Weights of a small transformer language model.
Training: a variant of Adam for these matrices, 596M tokens, 4547 steps.
MLP neurons of a small language model. Each row is named by its layer, matrix (up: input weights; down: output weights) and neuron, and shows model dimensions 0-191. Each number is 500 + 25 x the weight over its row's rms, rounded and kept within 0 to 999. Numbers have three digits each.
After each neuron's rows, "fires after" lists the tokens most often just before its 100 highest values on Wikipedia text that the model never trained on.

L9.up34:513477493507475524479502514468505496517501518531532486556537496481512467497504467469516585471514449501487490463517523457488506498544541464529548492502524531490514501513502515441474516512526527533498456545468479486528510491473470505534467472468501514520489518511497462476559510435490489493491486505494497510544503501507493528489516510520465504450483481457517479501492482513525514480529496522496494478516484480516476498509516497500530504501458517469481497487537499492498495554532505454520474475532465512515487561494475532521478509503459553484525502488482471538522505503492484503
L9.down34:480464480479526505484462472520521547501532497484486456485498549509520495509508510518509464526506479487485488501480497484491527468531513475501466493503520502489499516515487496514541500476496489503507441482500470508509537537483529526448503545508506486553523540519498523506472445530473550514474489490449490493460537510532433542484493538512486549503486493478515506505463499508501507538496484480539457533496480507478517503481436476491521506493512528513473499526544462509487470457451508477490519479514457533480505545507478517497535508503498487507515526463525470492549489511490544490
fires after: " lo", " Lo", "ni", " do", "ri"

L11.up358:523498525454559537486492490491522512508527527479515542520531499476499497498444501504516476484484528561495517511516480496521461540506490465511503551523511478486458491455481474475496497466552500476518480498453546506515493518483484473525507490487525482507474504585520517501502505490470530497492488473470474507483450521543463532496535514469518526510503486513482443491462488527497467455523506503490499508532489478478495467526517487491501505498504518513537531523463524468522501490515526532541482500473475505460535550495488481511486472474463495494491497493512479575500512494513514501
L11.down358:469527447512488461524497540565540547513464521527497509490475476510512525509499508499503536545510469504469503526483492534496486486449514512514514512488496491495517486493511472506555511506508476495499485494500526512470473481496542514490517543535499458525491470461483484529453490492529462479433460521432509488512509507508514503494477538496536553502492479463533483504524496524525484477522494486513491513534504472499495524519515514500515485493499487506499505502486461543504464482465502511461477503490475509504459483496490469465490532454481512470516514533516528524488536556525436539
fires after: " N", " E", " S", "E", "in"

L9.up464:480449517523573487472484548523522501529537508496461496532475487492493497483513545509515517506476498512447495519531471462488526484525511476478520518499519500527436452517491501498522469434497462466496465505473512459501488483495500518482474493499514525463481529545475491487519518461493488535504472478494499487485486482525509490510489488424518490477492520478468513431494516474505467496482482465499507541541475486502481511511483486486482523505480528491531485473529531487511532540516494497514559552513488512482536509488481523558518490531495502517489540493507501486528504473525521491
L9.down464:513492523481485494521522499463497524487533506549477516438463517551460492543487458504466507482476503490531503476450534517500457474494488451513484491503538465520485506472504516494501541536537478517483509456467493492464505459475499489511527508502510505501527510512500502528483493526492495495525503547488502484478448538487500474509506530512516500467484401499501510515490501489503487515508500450505532489514523512451499519467513521508533512529486504486522503493518484542510534506440569518463514481478534508481500511530489459503526508461530505511459480524520502514482500532526462512
fires after: " di", "e", " E", " de", " Di"

L11.up372:487500505462539492535477470442493501483531495485472496514498459531482500507508494504509491448519503505488499447485466515531517520488526492517541534513506430488520486440491493494485490467447526521464486556493459498500528510503468492503462519483502498501505510477486509499543473528493496506504502499474521472517505520526499501495466508492472482491471487510494498493485491511498508440469502520466482537491500536526527494506523524509527505518454529471534530534498543516547518493532498526526522468474540477477491466498502492550489540534516454466490492518459518489533540518488572530
L11.down372:468534477504441485490514493456511509532520516476499499534514535496513498474518487471487477527516486485479533493478529515505496518518504507474522522511486510521465519516503503533513503506510497474498511525503523487500525472488549476521536486499533528519501495513494512499451488521544497452469521473497503489507445493510460572545507517502491553554494495474499473482505482501512518546495463459556495535514480449486534489480489523439502501497515456500491531497502473500457513464531439505464486518488499495462499491522518468481456475483484525523513495462505489484506506560505562490
fires after: "s", "x", "ur", "ne", "n", "y"

L9.up277:470507513477499517500504493492488520534551523523455504490501436462486517490515515500490522467484495508491469515519520487518523465582487512527479442536471447512507503493486522483546441511516529514537474485456473520539497515527468500459472506466541502519500473529498491486507522509479487511499468465553450505492485483506487524488503487432515538517497497484502504452464511491527507522548481523506488532550492494459495490511486489496582485506503514481473484531514520489497461510499485517482519508535479458508529502510487519502506493491508504525463477494505466506531519534491505493
L9.down277:536503504500544492524522548487524514498484472514500514526458496503486458499486493467508537476510503475492483527481475459475466503436473537487471517527519504465467552477489501508451505519486495473539517494462501517548492507480546507535509457509510487499471481489507515531488512450488496500491491518495498528502534516511512524523501479498512489558507435507516444504546493451521445506524536540513477498513521515462486462466512523470500507491499506512534545497497488495503491456516515498502467467483544497470547507520548486488518509479484461489504509509510529553517483504511454496
fires after: "o", " O", "I", " Ca", " Ho"

L7.up57:480441532507507496563536512465505525476505510464495478473509504480493516527532509481515489451513494491505542471535501515474477501510501531509497494512521479443516541481492504534485551506452539528461481468479502525524527504521479519458485529488476536537488509491462505483504477493523476517530486529499510508526482519512513541475504478513478495541496479505503448481495515499531513497477514506535490466493519466514502528502520513541507493510467472528500530466469514489511464445557533490491489491550464513447524512484543535518546519504505462509487533492464471477495504521499489451
L7.down57:510473478514478449533468533508500512471474508524563518502464511521525500504492510491508508488436536511504550456480460499504505515530497530491495486456469514457471498513522483457480533496552527531507507492494470470493473488525522489466497505453496464467456500466506499490482521510456527484497530453496488511524487518538496508457514496512502522500540498501515537460506542484501467507504481508533536509481513529508487487529545493496516476498523475508500497488492532559496492526451478470525531501583521485535476501471495486480506515499489499519544471505505525479479472501514449487
fires after: "s", "ex", "th", "st", "n", "d"

L14.up236:498492539471486560506464523508545548503547469473517545515508489521464511478474522497477492510478498489483531501524504525494524534518505498524491526499494442483519516510489484483493459512533514526481491499457541498491472508477501487501513471460480492528446516506512518503521534485482494542514493448517503472521535561501446472467505506492481479479510465496499469476488526451558484493487516478525527505485500479506528507489520478482503472504484510513511500497484499499484552498559488462545506499511479509491494523458471496489489491478514496472471502496431484490461515548559451511
L14.down236:506460486510456514468511492535534497484502520502510556484460513443476502456497520504498493491459495458516517505482501484504476527517503484500507503539472506498500479492468498508514443493475526496518501478514533506507485500527498521527493489497471492523476510461489486539518494490494517517470444506494524439493462477515455515483514533563525504486513563501506494580511501458498537499524522512503529505500476507481525486477489499508524483496480546551494536537539509454471507512457491523529495450465523490490486491480510459539475505545518473486472545502467503465511510519482526504
fires after: " con", " in", "s", " pre", " (", " Con"

L12.up565:497491510503509466508519512496490494532493528553516503511493510458464533530511487500500501493524528506471502503519482481506481506488514504520509480536484507481547523510521456511525507488500531495484490495472476522509527506511478557533478563480473541475505520519505495492520520450528442497502501517535484516499524530504569489470458548488516509480463493504517486448458456486494481505524507465466499496495517557492513457443482493522529545536479482475494541488480501469477476507519520503536493520512527524495514542411514516502497488543486507519494528453523494524488495468519511484
L12.down565:538534519515510503526505470523502531504515495499503486497517480477500463515501551519522517496476489510519520481528462478491479492512513493515552441472485513523475469495531496549505480500487471495545481524502516504535501478521531492485520489468489523544481481505496499500470518518436523511500444486503534488488433482484480468494515539494493510508534509481491503561524536516532479467478550482538464494565446518467484487474467500527481459506535480493502482485487500508445485534499500541440472522544507538499502520535512458507504489514499500480509485480474479508490498512495531463
fires after: "y", "l", "ne", "my"

L12.up337:542511513498498535480473545459531527474533513530503541500496515474529523483482531527458497499505537511495505517514474498504443509525484501523473480496502525464466493495520434504521516535516497470521512493512450539477475512459500455486494551513497534501485506530510527490506496517518495519497467506470445472511492511510451507488527559480478536515494474444544470477512507519505492473506492499472506493513536496482470438506509491517484490437517496509516489515496507446487471501514491476536493538489454461506477474527492512490483533485477550496501499495502522474502443499539519485
L12.down337:507501490475572487502518555520505491490509501556512488530482484527470540482518481501509474500501468513490512490483474523519526502505501492535470504521517511502470511504507503521536524524486471478443477502526489483559481480464542514518471460480485481495478490483530478513491495516519520514493444480533470480506492479486512497522504548510474507483494486483540463501534490507520510498449450520538505501460500491518479519520487503509516487494486512545513503524495457559509509474429551478492442485504491492449516485465541543494522497483461531461525479486533477527505546505520515486
fires after: " S", " c", " E", " P", "s", "l"

L13.up102:476513526508486513494502544505514500511522501546460604529501451483465510492500543512461513487476458493449488514492505508532518528477464444515525525505493484499466528508467486489463480501451461494491509514505479508498461545472446484460475503530483518512471535518482517454468525523504509483493510483493472500520487511509477474480498510479512483500472496520462500472504527500507464503502503473510533519543547494502505540489502475524515517512499483483563494533509482502542522494546497476516549527507481538505554484494498521546477506484468519504487486499482467495514510532480506525
L13.down102:534513502502537513492485471539481477559499482507474458490516536523505461453484506511499448507522508490525503497495503487490535500549483456504480505509523498486510462476496506509486497546541483474489524458488512477509507454469516497495481499546532492534498434510505468480481479534496520478570459489469513524508471495486481505501544512483493561499470508493501493542470499533506517509506484496494477484469517469457496480503473505537491455515530497467497482494524501522510512496471542556511532508519529459525475527468441484514488479515506516506535488548521534538497456486509499512
fires after: "e", "re", " Di", "'", "self", " "

L14.up386:461490491525555469498506518495521528475539486520505485536512529494544508450479513488461510480484516520501517496538501547489527555481527519500473524481493501493490536480519448531517493507502477516502483528513494487513528504480460482488464475490468525536458508533495517487509501481498484479488508510525504453527524524519454487464512509509486470467502491486465498452469490464479509507506516516542521553504471535507522531477456479488530478535462464487498516518469502498500502493509478477548466526540531480499561525456496506469487518503453478471501538465452504536521474484522521527
L14.down386:546519547524468515490502483521510487508503470514500469494471528461505526472530511487475519504542501528448504503509531476471478509466480520489468559525489485526482486499482507493512477503515485506510511495488461452498500488506516484487528461497474470534476484487499497505492528489488537462580522485495519508515525487527512502484517548517506443436495506478515503526455488501513507519519519530561493482466462541482484533490494500503524544549483500481492512505484476528517486473461514507535478423481520469492458519491505518513541517540510491485493501521460483470549487505480517491
fires after: " ", " re", " S", "s", " dis"

L12.up614:461499462494497534451468530496531520510496509536443525508508482508513438462512489476534568498476510527461488457522539454496508520516485471512542482499477538507539527487484506449494511479564477526492536476507508496493521574466484476465494495477525509508464517516492511486491514522489485520487444502500468474513485502502507518484531493507483514515517488450493467475493508516529524520498520481478490505519545521509488431508471482544518517520511507520474538518477514484482530535496540501502508484534492520485488496507488549517500478494454519501494526503482499540502526511465497518
L12.down614:520521507503494512505532505511513529492457482523475504457479488502547486515488528474518487518479512545498535488529514540493506508474505501502442513495507482495521514488547478476513456502520499516534527491506470545514525529528516480411504469485513487488506481510463472529489493481542474486489518439545505498489483508470490476495480485506492479509466468467512456482533539502486480467492540518482482526545509530460500478535525454472509505496500496496532475443526503526454532533497501507490520484536493521448495531482494503472479531541537503509477489512527462549525491504471498531
fires after: "ro", "re", " pro", "ri", " Ro", "li"

L11.up81:530501488524499507481508501468515517517527496471483511484507442498503489475503517486500475460495524528501481519499523488541527504482559503504491517503482464489469508530537504530481485451495527490489477493485525501506548539462499415480493505504455503516504542496469498438514514529508483547545458483497517510520488533545474478536481513470471474507519514494501497468517501494507448536555525525547502509504469540478510510526495486489544516487514475466513483485496505496514481497472469501507471480523523520477528448489486519461481494556479487478510492456488502521530496565485526488
L11.down81:482510498486473498461501515572512488471496540473517496513553495503473528519497506506534498508545540497534469490507496497518484495515537488459489492510504522507474482508413515499508512511517490512486481467487486449486514508467510513496506496506515481517495456524501445519556484501507539490474508487515450497482466492542522530478534490484501484516481470509528498472510495538492537497495462464515531521459513441501512478527524452541504509481556560496495494479536481482491545523510575535520509502456476476483470493498511510485511504515475503474499493496516471514535484493462515510
fires after: "ma", "p", " T", "P", "c", "s"

L14.up531:503477503539518488530507491486502515481516474477463475501494468513478495510459515477535464473481496543442490494510494500493489502522495483511495533507464470475519531454521453490497484476527479542514488513553527487485516477486482512494482474505507484584459487507472491497470513530524490481488514497475491468468533567551446468500489496499478523501517488510508538466506519480533466496516514447502511523540500529485571531517475497493480486517475485444488498552466541525471512523487469496504458488526478508508506519457478539517484485517494518495492520490464502530513522496508526528
L14.down531:556489523500518505475493503482504499477501479485502534486505450528470548500526535537504490509529476498492524513499509517498543482533483487482480534519475516559453484462502477516529536502488452518500521475465515511520492522471524470456505434497449493477457515494455545500499510492514464496520461477498491484513456500501505503519488508510507501473484537504493531505477508467465498556558518558489541500547505528494498540479476467512490474526545508470482476520474481502536510473467526497508544494522530462473512473505508489520461487460494504512514508522515461487479520524498479512
fires after: " "

L12.up207:489487482497534489466528526497508534486547477462467549539508486514503510482537513484495477505478485554496515519516505522512486495513539464514494510481518527504461528481476457459497520478501500466520478498474480520505474489536484459438503490516473514479502470567511534497514522540449480492508504477491485496495511498506452546481522512461503514476484516517487479472494488543469522528464484468497494531536492546443516521525480489491487465505451452472508486551523509528528463510468475515524492556525499480484531514505470503520479501468489472458494514484484517509531524517528479493
L12.down207:537488516484494466460518480530502486465450487481525465465487483539494514514500549514455500483464500509521521488488518474534447488515504475510488459497510475548445518477495474487523530477542483480488517453530517516538501452501475507473535525522539517525511498455494459487485481556524497477537506528459522503482507501533447523511498506473515545512494474500513470523499495558468479492498503499510497483514489496473491565491460507493517511468511484466499476523531498516497545480529527512497499512506534553493499526532497475483492466497507524510489498523467528527507495436504491519
fires after: " |", " S", " W", " E", " O"

L11.up759:490466519507488486491500516482520493470521504491487485521488491455502494503534519511483535543488489516464535484565492478541529495534481474533554484485464482478531507520489485479507452459494491522504517524522502506539468505485506474474463511486512499453523480527528530478524487468474439494480492465509499496532478465533472518517479473452490478513515535518494531419500502510505507479535521486491478526476512538470501473513460496521531444486505508461490491547475504480491496538503485491528478538548497495501481503489533539474521461512511530519507516511504501551494481519515529449
L11.down759:540464531493516462439525476498465468507482508530513562456531464482531500498535574498506497515523543543473469515469504530484517516488516491490489501529513510498509485478511498475460513512518491506542488548495528488514466468510499498537492500534498502575515502490525465531497543544477503495530504448531479479482468500486520543512463468511481495510469490508510478500447481468508460475526456483496503493524487491504499477525469484512485522502491540508483494517490529504501530520551494509482548488503512487490483497475467464492494509500523454511534467475507532495497500479500452489
fires after: " G", " Ga", "G", " Do", "ho", " Ro"

L11.up377:489461488508487499501511551486514518514523472493472524496504500450504489491530501494514529482468496509479515516528515483470473473590471491516540509454488475502503463474491499437501476520497457505504484539456491499491525507523419464519484465491471513491490514492478494513491499485504500545521524513508491468558509530487527523532454494465483486486515499519486480449501527489514505530516511484527488527498527507476527545499469507503503449515480526495483493514478525518482482525494543481509473509496492520424550499474482506532505509515482552523457519503502486502526545482526505473
L11.down377:477489527501514508492475500448455470475462501520558475471476503474483487494502478504470476509468504490487514476497467501509496486511528463483484519539530478508478504520470501509498530505489472500568476488497476479515459520492486504526498514482520471438487464523557460477535460519476477475597498482509540500486487543480527515516484510505515515514503481495519497522513452484512457474520486537514496468508503518552495516466513495507512507510485557468519526504472525492541483499526558477508536501469478481562509514519487531524499490490487521501503512536525485477501484499466505530
fires after: " Su", " Ru", "ru", " su", "li", "–"

L17.up613:466455535537525507474518522485538526484489531513491552546501445511524498507509508520516486511463497544481530503525564476472488491523523482494492490499522549508501520518518517493523444465508492476512507457438500480517503475493525467500460472511498479517456498508473535511481519521533536525526504494450459506473496556527547480516516492487502519497492470469504540491505495528548467473516541491484496560500479482494485564487489474497504467504495475520476485474530504502458520525490488519515474496488466461500509515487488477502537503505489499441506524499478488472536506482502495510
L17.down613:468548496474500520492462465507544528506493527508484472487516475519490500479480524520485518485505530526492449477491469512487519490465470503560549493473512455447463503525479522527483523453490511526534484517475490507475502446474478542479503504583484549500476453498482473476549513489471462508473453487503501482552512468517503498468506506490463482518498497480495512504505517520530502527499478501512486525448514509486539539506523515494545519505474562522519473502494513494520507515499504480478511473517505538495507467563510517506496506460510525484473476484487516525516498514507480527
fires after: " de", " re", "-", " De", " w", " ("

L11.up527:529494510472504472494478521477470481537500549531513500518512490467471500570516485516480485501517515509481508512500472457483479531536507440486505471508495475488488532507493496474503451484488488497486511491505495506567460483512482549480511500481515521451520504502481471507502519432523513482496457473531505502506498507539525491478491468440521489513524526484507479468492508520488476464547517507514480552509496523514474498483502501497520506507537542459475479572513533505495479561502504509527464513484525517517509500457500538503512443516486555490490514497509515542500458504530525471
L11.down527:509510491468485495522522506471496517494519478509519520427542474527553523489501530500493503488504482474480490522504504476499458517515493482475471489517517519548515483481530474532552480522533506532508521530489509533506507448502536478517517484530482554499479489512478474491475528483517465489545517505516494465489491481521448521517494524500483565524492454523531488501484503529466478549537475477494526502498531483502476508505469474487533517538486474491475506499517489546457522516489494490496470487544528488492519539526515448444468483473485481486469487507477460479525524536449498476
fires after: "y", "e", "go", "A", "ó", "my"

L9.up454:466490448501521524526493530470509500518540512510488536516524477501500499458532486480497536513480522515493522458530512447505497490522468471518518484515472484544488527511525519462488475472519469484477505562471506526542470463520453482461508457493495515508502508524522506492521503461497474505551452454519473510498513520535478499506515498468527493499528488518501510437467528500487510512544494489454492514511534509488492479524484468515524476519466461466516494578467531500474503552531493507516505491513487534443487503479491547527521494506482506489532534470474518500513509519497504478
L9.down454:551505459478502487478498527437504506474460478493491509502500496483495479500525536511537496482492520561523535479480523516465522494514512469447524488539508496529516519473516497506482480472462510489508528487512485501527551470471519493496483495494481542500478486436550532493550503466485511485502524469511448511445496493499457481518488482488510522530507523516499512504549468507500467500454491496526528493492485495496528517500490539484496497492577483474476484499475486473526535450489529522461517466520482522493507554501472492519515491473506494475553518506529465516529499534530522503
fires after: " O", "o", " Ro", "ho", " G", "O"

L17.up70:490442483493474516500532485454511513507529531554507543506506475498531490527484513486538485537505466519440478485540516502487509492526473448486511518495495484506476500503533480514510486452492539475489527511524512522487533486468483496485494501461485526500480507539503500504482478502538504523515504494507454495480516510496469479527525466504488522480551496483473549490510449535505501523514507510499499526492574508469471530501517480523481441478510515502459522490484513503453528479516490440499490546559475485471497566499505527551541510512479485494501510498469509509516510480524504540
L17.down70:526470455497488472483472491493505520527511455513486473493525517465481524460514476537496470468535561524512490514507582486491522478497520525522532530528538477444490489543515467536510529479501519494463518497506534499536461483517509499505477483513509506493504448491487510457487525460492510502532521521476481494475507468493474494509517506511484491492459467509522486450493489507516492487493479475492537508492490510476488506528486519479523554507514540513483531540549509527526518489512481567506486467502480426498473507501514505478515513529474494465502479491505506483529501493545504435
fires after: " ", " re", "p", " (", "app", "co"

L13.up477:468484498472502500493506486495468523524455529473467496510498509513493526484494514473513493466496463484495440507491498502532472516527500476532468528524480489459512520473508483522504509475540520525530476489521496497474490507453473532493486496498530540525489478545429491488518518465489482491490498504508490466519516526487483507484481519510471518513528535497493501480555461469593521468557531492466479464539499532485545474542488522517495497492487506514497572520501498514472464519473500484530508481507475486525516512479503503498444493525459527479455527485499479531493492551504511497
L13.down477:499504485486541515496491446537519507509486477511495521483512518561493523486508529495488462513488518530474483490512542499515465459540510575499490525488477517478505507513480486504465498520494451497491484471481490523491474501445484503485494474511476528463504498505489523500527463509535502535496489506526481520471472493430532504485526506470501535513457503469528542488484513548510500469482479530513528511461488569531510532489478503494515515482506468489485501533487484519554465433505457516466526522515526559483499495471515491475478470516505497534498513500496477488495553469471476503
fires after: " ", "s", "n", "er", "y", "d"

L11.up384:503508486484478501456580502528531533476511516520503505529516485537449473528477486486501522501515508514496531490502483486547476483497540432509530489506466503492468530476506472513456490507479529484512518534506482535499487481513481471506507548471520525513461491516485539495537520537489482496504502497511487502505489532512462518497491533470502487474474470519533471461480454496454492487531501496531481489486460538467519476529452452482505496488455537453496493514507503513462485514533460475514483538546455517515524497473485546493557488531523506514528504513500492506516477514540505497
L11.down384:503497452485494486518521491476532563534454505452510517487498514497559526517548497480519498474514495469481521517491493474537485540525503481507545492529550510528488511493512446534506479517472475490489483462510501471452491485487526478490492517530537502453486488522522499510440487505515548505504474530466518498476485516496456495526476542530470486508452472526501524532551457509490498563493459496481458506508533504512472533497513464517482527494464497496505525486526534547463508520501489517484464534501487485500510491499483499440499518520510507494443490491498484506508491508489495476
fires after: " Gu", " Z", " Ko", " X", "mu", " we"

L13.up608:458478498525545491487482514529505500487484491535448503503515503506485471471504528523488496520454503522471539456548515482489514452503504474512546506502513523512492496511511516512459489488495502503461523486533521491437510494486522474503495515489493463491476490545480496489536516526497513522491466452467456456509519552539537475505529509470476491495531505494485534441522501520517523537510545479486460521492525503469488492512479461501529490487515477502492505518499568476523541533502468442538511491512475504498496493525518520531505486542485444499504494491470489516564520526522530494
L13.down608:558477487507493535422516457489531527473499515540502544498513516480537453517529445514492491506511493521601488514471494492471509508507465483502485499542463492488517482525509463520509484523469490512498479506491505478490499513470485480494500515457492468518496499542470523518501479510461511487482496534515521491500511472498484477453519498505500514522471466508503541496510493496497495522585521504512479481511521504467528481511523505514495496486504526547528464499524478492543522505479476488501497519525445455512509538521488453461484505479496487527501527500476546485496503445521470506
fires after: " re", " Re", " F", "p", "ro", "re"

L12.up128:476526511473509516512502507481507499520524511493468496513558487438449528540518483486556484469481502521479488530510486464488493526515475486528495549517499536489509519505474460452492489521458498512495511525494499523539545495492478511480494514464479511466492493540550540502500488458515474522509477456521528486513506509527478508461467505524490512499510507520502455492480500492466518484491516470510465457473540451485558487518455524455551496528500439509486503473476500491493480506531500489517558478525510498487505550481482513515470489482479502508462523484492464516494462511504497451
L12.down128:514524492489537485494472461488519492517494507501540491514490521493514529474498482485491506499460477495510506500501495495505522545495517483497491506518525476514476533471484522479489536500504484482597507447496490550548477480496510511491515499520492498483521479528506497473504488469495523467521519499555546497482532473477493493491473487541484471497518516492500493505471515504514515522454499507489452528515503506496505464467491479519511521554483453528449502515458532565492502530501558510496474490501509503515529508545504441534479472431501480518518449471498487502528452448507534504
fires after: "y", "ty", "my", "ly", " 19"

L14.up302:563452546524477487515525471525496522483491472490457480501496505509522496513505498477512495478524461515467505492500491498505482501521477489516583550462479505473488536471518515491513543530531505505493470461500520464505506503507464476508516459488529488534473484523522495461485539478505527480542463529491510483549488465468464518433516526459486509503480502445479465502480529486505511502502499463501504458529491453528512506489527499541499468486508508511491488519512512499505473545532500464522520503542474513518504551487469501538495508481494464533476459509473496526506518545509512498
L14.down302:514530503491525491460496527510497505494498518547509499548450502485483474513484506487487511499532537487518507516527512468475470528425552505523482484500479487491532498505492500505455472490532512477480505521538510527519512511521543491498534494467483501486479515483499471511448512502520518512472509513533545482514485535504469501467523530522523534521496550511482483469548506507511520490466489448453489485559487502448515479471437494518520498475529506468487494532485524511478521470468517486482511508516476520498487478476517451498500463515505497537509525515461533491528508412483486480
fires after: " con", "te", " pre", " Te", " se"

L17.up542:480461560541521533494502533493532509497499516496504488511483499505487471477478479506530524450540498488468500472484504495502532523532523475505494523496539510501494526466504453467501532562474475531514488516465457460488496467519472499510477469466453499521480479505473495526505518452465513496480552477471513480503529500491520505539529462484516504473538517530498473498492515482482495494541504468505500466490526509477539520516472505487497472474488552520505485483494525511481473533462518489511480528483469517423523503482494515512480478579489541520483518471553474481498514502517522507
L17.down542:506500527530534501488510465458481553482506492490494472518494451473460504510513524474491492530532528494496526505488481451516490479505502536514484446482515486511536486483516506544517492494480499460504524477539556509501508493475520509519464491527485518495485496498484513518500492512519523512518486513492485527485496550516521511468478472495487510506495511497537441501502434514556490528484457484494521469515518485486489505465494490497454499520479453489519494511549481459498492536551489492525530540504483514550532557471492537546485506439497470552474501520496484511507509469478439493
fires after: "li", "–", " Ra", " Su", " Ri"

L11.up326:532516507445522556552531495487538507504525505470491497501506451503456487483445470458492500535529499514489498493527525531447453475493513467517515514471501549471502511480566497449525509475505504480446476519525478476464503536434490496534475472498434485491500525498530499516518530530502521493535501502534508486492507532503503521475525518511500492493534499468456530491476496514500506542496484511485518534482561515472489491544525503526502538503505559509509489511494498463460508531461479467540530497522496499480492517517504495513494513545491497492507484496506493481496504493499508513
L11.down326:500496509513480481475522499514542550489470509522502467491497503511493498489493494493505548488443482539475495486516508469546493467510495545472530491536494485477526508471472527503493478507488476464506539475463551520506495515558506506474484492499487505505478485468501513539460515521517498519506517492438513470476492510499501551445487488481461521495517528522491481509500482534494444414506522499495505508502519517512509508513486487461530529496501443547485483562532518533504498512498473511517465463541545456478524500443507491482478511498510497479523518469501507525479536514507489543
fires after: " ", " re", " co", "ff", "mp"

L16.up497:494456446550485473521516508494479528484498465478506532516528452476461501518490538494501494480528515566496458493524482499454496566481480479536564511534466497476516517503509489506534485473485487482520482486535486500497525533466476468475474492492505453527479506500493498460484567481503488488495545491472512512520504578555486509480531529507465449445546503513490506451499510479515470489529489486510525509532503523501511484486518483532516496518528499490452498469524507513466485500519489504483508519534474493494473518491477489512463526518481493475505497516530504510493509493516495470
L16.down497:510527507527504505478482508479506492533518513499460509552508452479481514498538536512524489519536487491491507511502474530452466530487513507428498509507526526517476529496470447516499510472528491469512537536457484524521538529515481464535495499503491494490485530498529474511510500489498508503506438491531530501509532507469501511492509493509477526523530552536455484498500523495490466513522490504490497497511517480437464515475518497526488479520477507464479501512483445477499478500540487487553502474456498540490515460507475534522514534456518503486513516467439549468495527487443498517
fires after: " ", "n", "q", "S"

L8.up428:508539511482518501524503476480462540475539487488506512521485457467510535557514491482500489510533459528497477510551512529513488516513499550531514529525484484500490541443513519550464510511469538505461461498461470538523529481504493466542498541481543494559482468489528534462493488494515492503536482475501516489486496487497490510457509511496458480493486514503522492461483483516538507530505505509527517490508512485512521528500490554453565499521527489421506550484500516528485476502513494479491497502520492515479503522470505528502525492535473484528521510506496497514518513522542542483
L8.down428:513502521514479496492511494469494528513518527538469483535570495473500526497516496529523510502499522482471457472481486466495499503465490512499498502469473521480518486505541452533504506493507515482501492498454538485461521528463478517509498503499501536440498505529460551527469493463490533499500481504515484468467507523474490529483502556480487499519488521526473462513563509499481506498500514458552513483505420472520488515544467531441513488521477518508563505514491514546486483515485539505492498534519477516505524526474500501469479506489475540482506503516479517468524457536491507466
fires after: "s", "ex", "t", "et", "y"

L9.up121:470482514488499494510525497497510506514496516503496540518496469484514517517509539491501458491538505541492462495517497493478495535522541497540494503497509534502470519497520509510473502501498501519500457553457502482483518489479502453504501525496469486526495524521513526448524524473528496504496509435518522526513518518522475536503472483420456483490528510490560529509487459472541483428536490491484508521511462522472498498514518488545493540515498518495463500493500542508518518503507443514520439518475507501475437528485505503466477510546486497460494464497511529514506473532458474515
L9.down121:469509485497537501497516501500452545491522536474491488523531502477481511495488540494486520511522488469527482482473514539541538511527499477484429475459475535527516504526512502474473420498521503479500529525485495469523519463524481500509493518458538506503489480521521514491476534540486494514508470519540485511494468492481497491479522458510517519516512485460501512499521532534476493483466527482575517499462509494512502478498469505525518477512437505481508540495493542529477508529486521512529468527501524442503461485494510505523492526502481476513530527520511454455530442479493494485
fires after: "s", " States", "c", "S", "a"

L11.up145:477464512455513514485515497446520528531476479492514469518518473507503482484508524479534526451474455510509487477483512487461523531477535480566522492488507532539465514481507530506543515515511482538468495465462502525464502465461486527484467471455513479551522529493512507481494468489466534526508499474471488499532502507528481535466537515520475502514469483488505453460466511456516507512532502461490480483481483499544527497523489523459504482521490522500482502509493546486528524546501531489501495525523458531468504537448474523517474520478530519516515522478472479503483485493508530507
L11.down145:514540539501476470477493492500499489474478495466478532510486549443515464551497484507484479499542542461556545496505484496520488529521499495514479502510471507493517524480504530527497514493489451458504512544499501496508504490541534489504523454490484474557522477514485499506495513489519521513481510534473501509478485502526483474469471504476528525535493489500549480493541496529522493484462489482474545524490467496502499483517550483467438543456477484432509533486551481487480505519491489517511529512492494479477484475525494443462532509500515495495478513470514468517535492529494540481
fires after: "re", "tri", " Republic", "ci", "ri", " do"